From a checkpoint of a small transformer trained on Wikipedia.
Training: a variant of Muon for these matrices, 903M tokens, 13773 steps.
MLP neurons of a small language model. Each row is named by its layer, matrix (gate and up: input weights) and neuron, and shows model dimensions 112-303. Each number is 500 + 50 x the weight over its row's rms, rounded and kept within 0 to 999. Numbers have three digits each. A neuron's up and down rows have the sign that makes its largest values positive.
After each neuron's rows, "fires on" lists the tokens most often at its 100 highest values on Wikipedia text that the model never trained on. A number after a token or word is its count.

L3.gate661:485486444555511398550558497513454516479539411448527434489498455505504450486530569580521545553472519496491491582564490531428563512550475510507473523560526533510542530468484478503530502510539449512516485499428479504483524402461527506471532440619549465615524468524550472420535462431496505473438497581421509461512567544537521440480581417453463616518449438538497493440455408490521481460444485459429612526462472566477572488518550558533457471505531506480485457565495455471511560585508507455479519575487563514473569536444421501542511447557469502481514479425529450559518447551513513594
L3.up661:471427502514540484558519444540543506537548536419455493472516515516431455483480548538530480562525480443473468494411513520512546443616511488504455490486480528605529499492456491510479489527525449582485488575430517489500484472541497538477534458536497498483546570443524474488637505626391520484521492453490534557429434546496579454564584532577468480472484551468510535494611439585537352561442529510490566563595579566544552389417471470518421522596483409536420524580435460520476496498561354544540552462552442485451525388547533572487560494516435456544508527501539568487506460502516447513
fires on: " to" 43, "-" 28, " –" 9, "S" 4, " States" 4

L3.gate1313:578546474464505502503537512523476492424572482585559563531589501459543536462439429515535504404467473409581555460426534525417392544593530516561453494423509553408484426457610466518493480502467445388541509422546506456477523569495455474425499506505517491474564535575419523522507471576365581485524509468450450498441488495541400493524481455495480538499545486557603513506505617508500520466517514570449501346619559416499494505460470502609476492559450463523572560414535393543515456458459590523495610441471404493434557498486368491521510609508485526492525505465515574458533554444456443522
L3.up1313:553525434506513542454522487497403551501555469539465361491517496476583360480535397578463526481505528518531532514562524456502493524565491462476426520488429488518486492419487473451534480451571569496496443499426557377519486500482464479508564471526502577483527488527506521530534513659471427493546507405450495503464517467533455467494448519560393541510549462553497536506497518525548581459532485481455484410505511555499548598578514408384475490420537574432475563489451486587498575522537563470573486576492487527517490514524395541501535530463551497472621519554505457552478474482511454495
fires on: "," 29, " was" 15, " is" 8, "6" 7, "\"," 5, "i" 5

L5.gate715:499551443628535517463553507494542506516559410499538518481548475516439541505417527525584452489559509429543454510492518510476546477469571508542540516520439588503423465447505503461499495466530516466460468485434554545480427541543553419520607584515457521503474557475561485535530465565583496489434502530554544479465541437515540490456550537460590470540512570547551520510430573565530424561475470516502459528539538582476476461524506558402530456454517543451558491433533583467607507456498555542506550533550552563407499457404531472496480417502561511510446507579462521395484545474501447555
L5.up715:457429521490534450429469522479487515449411590493489539474515461517416466558502505501525563555512478518482507463478547388512526482462498469563440518542592542563601469564451496539514490550394554479532558422447348481487524597541448516468469378569501459444497487550528503502491430504426536472496504611437461456552411473532476481515540536535519441530552504435511488436513566522510488370555498506478456433468548459436405555452454555586526458560498521510592478553508426559494465525396442443492513500552505496427521562531482495520414606471535542523515460505503514623500505530490477552
fires on: "\n" 49, " |" 14, "1" 8, "8" 5, "0" 5, "7" 4

L3.gate703:467409569527511485516482476567453461484466417474572546532463593523469473424593562521579459513531469499580467572482506537605567489436449568543560561512524529421546488524419517469486455490596455514476551472505415494584514514491560460490486523536530570453546477557442472501452542488376505504618450364487400515567461542517503459542581454433500481465511517524445565505575491528496481469571473564492530612480528523526495485547494615515528538454557529530477424548436455515501389550415450548520497529477548473496502525510505490447400452505432540521523498553459435481461489531380417505
L3.up703:469465607560587427524614509515525508537422482454529514511427482496521476512509524409514485495559505532526462418457452497553563580465440489434455496638572521509504543468494368511431469433499567550454656507492563518559580483527496545548486432546501599541527577467526454465528545530430462453476454422547492490565495490521510403512484419571515471426544560428491468529568500518502476578566479552608495429466514467600464459539412565515505443445555490492484526464479563403474496556493553510551514510541520437507496458486487517410488491614443490445452452482548464520459448460487443627
fires on: "1" 25, "0" 20, "," 14, "2" 13, "4" 8, "3" 5

L5.gate586:470475462437471405485450504533577631448506525551541466460496475566533533481564561537449546532610510505595481473393470498478406448467489502513431454537543408484527495446425554436613569553405520502454501497558519542539561464493514478429465604489567457490524592418493534485556494470504670494487465433509473572587457530514577500618553573581564474478546473556523497395539515505435520556493400485558494456512624446517499448546544552536489489506420598471571530584546572379497466538541454568522550526441484471484453515498463509448463504498490482456496520498444490589481401588491485495
L5.up586:500575464500405531477544462638440526433541529486486477525590444616553479529474485514489537469547468527477531489480471418472505508445484506482490483539554398434524485463480500596557520583485526408529542450559493414586420506520481569607535515469524513439548404457529477486490526524562536538527473531556406597533478536488491482484512500609444530529483526541481505444527505522437485437473566562494602425467500472597511513555501530451468423503485535444578441496493522493588407484492499408534567459466415523496447504572498520584432618516418493429533442416516586554569438572482497441
fires on: " to" 68, " To" 7, "ly" 6, "To" 4

L5.gate684:506541476523476571507534463603527523438501543515464404490499572462542433513512515545586517485454519567452533417373480517511488426463457476581594418530408475453477540518390465480452509504571469438370554543457558482491437510501505476585482516453570466568508432494558523415540391479441523503492555513485476440476411455444467600476422533595531469522528480552452460414613523561561474420452463455515447474497501586486537461495484462478435491442459498419576435494534461629470401469477508539481500476574559482477504534463533504442520443507558400490513513460534491479498403471402581506
L5.up684:476550552471387492505591511540536433494547537450597605509577524550603485557461552540476556555524495474481417465523504486458509583453494469473528457566540461475562443480507523492504468523416561615498552492562470517473602408578480507509495479581462491460543591535477503551535542510481574475433546508526512454402533571465448556485501465519442552412468415478491512419536520458465499494576553544424525481435533482578543415542487531525438531498550449458537434586434458549627496549594504596554497451440482481419432572555539545527409507472447436510503448487542592523464509536524510506
fires on: "s" 22, " to" 13, "'" 5, "ly" 5, " not" 5

L3.gate1687:475510446500521452550523479530439479509522525508485478565538547550603551547461548486506472500535489466496436546435513452527514508512503483530496565487440397539494494433389528560544434455484510492482426634430567510424494518458448563541501550585580521481446466456593483587512546524492571457485465429477524522515514487534495406582529446483499466563471470470468491505480539416440386600570493489556534587479547405465598596566521607401442524495527386507468569500513533483529571547530462483528501515594519571418515548438480515530632452442463578449520506574416461500505522484420458605
L3.up1687:529574534473458479626553518543516447487528511489475516422430490516486415461510536557513477483529499452500568525414532541493508497506479502528453467539451558528507405524424523507471464576539602541504452531428515551509399495510507638524609556577442438478462499488579502570482489512486532432531538570562480531416546485462526553575477504591503458573463586501524505497485532485487433507605551456562506472556461411483516536523617511507426474562420496384555487493576420467482513469544521470516447541539455578472398538518557520549544544573466529543575557502523542487560441600509514522
fires on: " to" 45, "–" 18, " through" 8, "-" 6, "y" 4

L3.gate123:545472546486480385476449460465520520529462491492455505576486485547526450456431448434454406526447505540548493482521407485520586527495548426519445517523505535446515430562502496479544555416491537467510490540494420450532436519557508513454451575495400433452597535461470529460577536507519481430553534538601485470546471544502507497373442419469545461410494439427507505537550574532481437578404436475510495469572434475561606517573423449515498414571492421475427512492632418446464531514510536456541513452444539416517552508481510569553558436506575509390429561566434532437529570573412450497
L3.up123:537460575478411471505636527485551521600462466480486518545525514475498534503425584475423480468414545493468454402417504574454569464538446424582493525477504499540563446469510521467500501469437542476473490607539482536506450428477493426496547576403442471477481486464516418449486436477539517590515440540509487408487530482490491485505380413567521648475376472429509421446555360555454463575562566475562518551567506403556557580572500481575538478561516573388507456445465563482495497466478517424576502617473454477474545494446542527462400448491589414489438408524493553503461457539480445477
fires on: "s" 16, " I" 12, "I" 9, " people" 7, "ers" 6, "us" 6

L3.gate1616:452496475478529531422523513523522514396531367478446490399542455511495578496542506517516524526488447455515590569458564489563465544571558460562518508546511586433536425610489428482550465477531451453588513485481469461484533582472450487478480545536490523484537559460541421501520496481491479490568636393442523466464405459543559482409531484528455442396488518419550577541513507512618466489538431481484414431427507476544547546493478433485507490426525607503577557498514523507497428489445507549512505516445567496569479546476502487454424554546519395470490441487468494426547561536498449500
L3.up1616:638504453467491530458530545559509452478437450517563409524505493517533566471466457561425490444601505665440518563453553572493619500411474498508494477543576489518583498482436476416492455474593571497492522491468506588481483509572501533550565424510535555477511483385469538443450543565511486505436416391468432451522496484531433456585489407472494540451445493531471479456571591460579504466548564431497514478529628491537379559509470486447486457493507479470474578588470560475409489515494533434517435478498501559521496590558532418458567482617367467470442451441550466383402532471465553515
fires on: "," 43, "5" 12, "1" 8, ";" 7, "7" 6, "6" 6

L3.gate97:516500532473495514555504484546582504497530460577454506558539497494474430512480589473491400464506617504488489466469483518515517425471478458497454424517481430614487513515470494506487481452398487485482548574589488526485482559479530463578414536505501550470454553444531464480521480540394454525466556521614452462450497560483529507462542482538515507545449513399518457491555472545483524495481506531538500555565505525507501565487524486425481460506504461546551468534560523585422589483482458563502526521509567501515531483478559511593471517478538464458433432539454505432552455503377496499
L3.up97:575445471500452456586441554487564475535487463481503509588472582516475529544492520462541492498477496488485501415507532570368534532563481468405452472556523476481452522512585396515466473467494559404480554531551539483537597501501547536472437438402505536475551468454533579464417549478571444495467443598562503454511529576472534486474545523518446488555527502475436396536453500590542454434558519535463529552482539410451462448518466487513533443514488534527510502419545591542488457534530480501451499493532499540503465514507496494523458499614537565447491576552486506509537441524495497476
fires on: "s" 37, " people" 9, " You" 6, " to" 6

L3.gate1948:598531481493431525504545454451502485478507406508437454636441488527419540492488480503494412515557482543513535492628491536522511596453520520530512509542517530434470507432435467425465459407520511458386516465542508475554474555583570488459547459531548504477422500537554528550484564425481562476502467431461485518446448509493544461495594480436550577470461544420539518527592570546621479450429481559505521398420496508494562524509543500517557475584434516519472483468522457487557448564518512450425574482556527569502564591494509479566432591550553495510520428552545520458573469555490421557
L3.up1948:600521407499511474502542528447478450476487486574459547457498398423426559442385515534481488494550402489531512546541424392508561478480567462558476563500531549546423551502549458484540520466514557548520542463510456484578493503520604367470485421485490539525524471498502460526507534517532522537421480520464529524491485557472413507487562435576488482476428494514446447549560582518441475440475453443563507470512603440531458521484587510460441543577414560485493469535562445511412569458592528441463485437455455492514519560495554518464428531499500534443422531522551463432486525449545537553
fires on: "0" 22, "5" 12, "4" 12, "2" 12, "6" 8, "3" 8

L5.gate1039:625512435456385424521495549363441510529503544480531477438511528503470431437495446547519514618508513505498547540498486545428492518501528516477465462429480490472529442495432614479501486549476471424518560506454597505441621506547467604514513519580523539490458464577464469521394465487514494490505567529517470471456450595507498550517478465448499461488518517521504540490473436522505475449419538419516560494548464457517598403596443479542551435411472453522454478483553437530549480432507538525521582587512491490536513583478520447465455497515497551479476497551504500557387522554504569512
L5.up1039:490446500470505458480540552473506587454518512552477497449463515423510485569449485532529438610526498487452552535518462452566371541465438520509556462519541589492530522438526511489556553423423542465549562476456522497539472521516670443450562437481515475401587591510478422448491486533571491496493548601559482477551587534476477568556517510465478588507512479457445481466555491534571385411517482527440547454451515378553449409424454444461499551472537437460494485468529503487488447450508473428655463456550439481575529418439490520417467511563465462460408545526565506529484456506533522535
fires on: " (" 75, " ski" 6

L3.gate1598:531571468594545510534518565571516450552382510451417549486527508473539485493508468464576524512624421489421535544386552462528547526514452516517543465497499531479460496605487503482461511582466532455497497578526471541439483461588524499494493454508485522521440556569480451525460545465508560531577425428453473500517460477512532583659376597466420476410539567508510553433466476472463476436448456533469453490567551461539472523485587621409536561460547580549459493519522508454598486460516548446614535520511433500539441503522528523546580589531456529504546491486480435470535484478485440537
L3.up1598:541509446523537538600633554544421520495498451455459534545563537499419498520468507528425550534525418460511406503540460584459606657484566471443444487443469528503549537478504570536474494437512513469554514451346584554518528567483512540490504569610520507453512481611517417543532576554448485525452416412376435517540489444488534514511501488432498538522517549597479568574525562495552433341443552545538492546594466499446474467445550467492591495550508519443509484480411553545590654514520538545509575553558556465495447528529500530539555555516451503470472536492532528547494479499466500459
fires on: "1" 17, "4" 16, "3" 13, "5" 12, "7" 7, "6" 7

L5.gate870:600435471513455532523541534506434568436544464472471449460505434528476465455496511458587491568412463474437584478471501450495524452495468526490520491411530472632465604461550578484429538479497490591530536509513511495559575466592523507469592491615527511519524474481543561609498508403456515510473542490500471443535452629534449598489479449400505495492482555555554485490614535555467542435514484463561555457525531460522558381496572517427462468566499534636485488417445459492531431451495522498495562464569510518632483453440398470470512493577475458497494567521526517445542493507501493512
L5.up870:527464543493503498439534471459469530523444607435469415392569485553438446502539451509507490513423513610461577525502530529412520590449435554489535441490452503534544454423475497538453465542494517500394471451422541501462599469571494430437507545537553369517561411421495416490499571595463483494481539553547410363422375577511486561557444475529507451522542584472470424441592535533585473519441557445491548425482447502530445475537498459410421540546554428538493497538408454446495490456572516575450567470499500520572506460416470573476542472580496451608533523511655507471540477469431561434
fires on: " (" 58, "D" 4

L5.gate1728:486386433456518430477585523529562497494421476501549469389610457436445446527457525505550379523444458418544448495516479539527535413470501467492490483536578532552528486527500531434442512563472394554475438533492507486536485548581511457466538494520522577525550470431617491544527521567538509610501427544367566514543579500468522569551452506450553454483510533479542418532475477455473542386489531524455514513561442531554506464520585480503550500483523543501572474446485588515569472433495483393588451404531499525405557572435553440533389585506539433443507547500498624477536499417448500547
L5.up1728:632407499438548520530593504543516461489451508563429481488560504491518536505445496466458452473524483445547439508531436502521472488533485560480488511540506472480521512423567515486469517455519488420457515477464433490546469499514517522439526485517500557566556443498553480495517593603522453536436507437424385470462466483513501500484397528438596432529397561525613463509546479514526546401469562559515436486498557502560512475418588462501548500537558479493502562480540525481476497491418448366587519490570525528454603516462496509557466568463517490412497555509546600545563382449492480567
fires on: "0" 15, "3" 13, "2" 12, "7" 9, "4" 8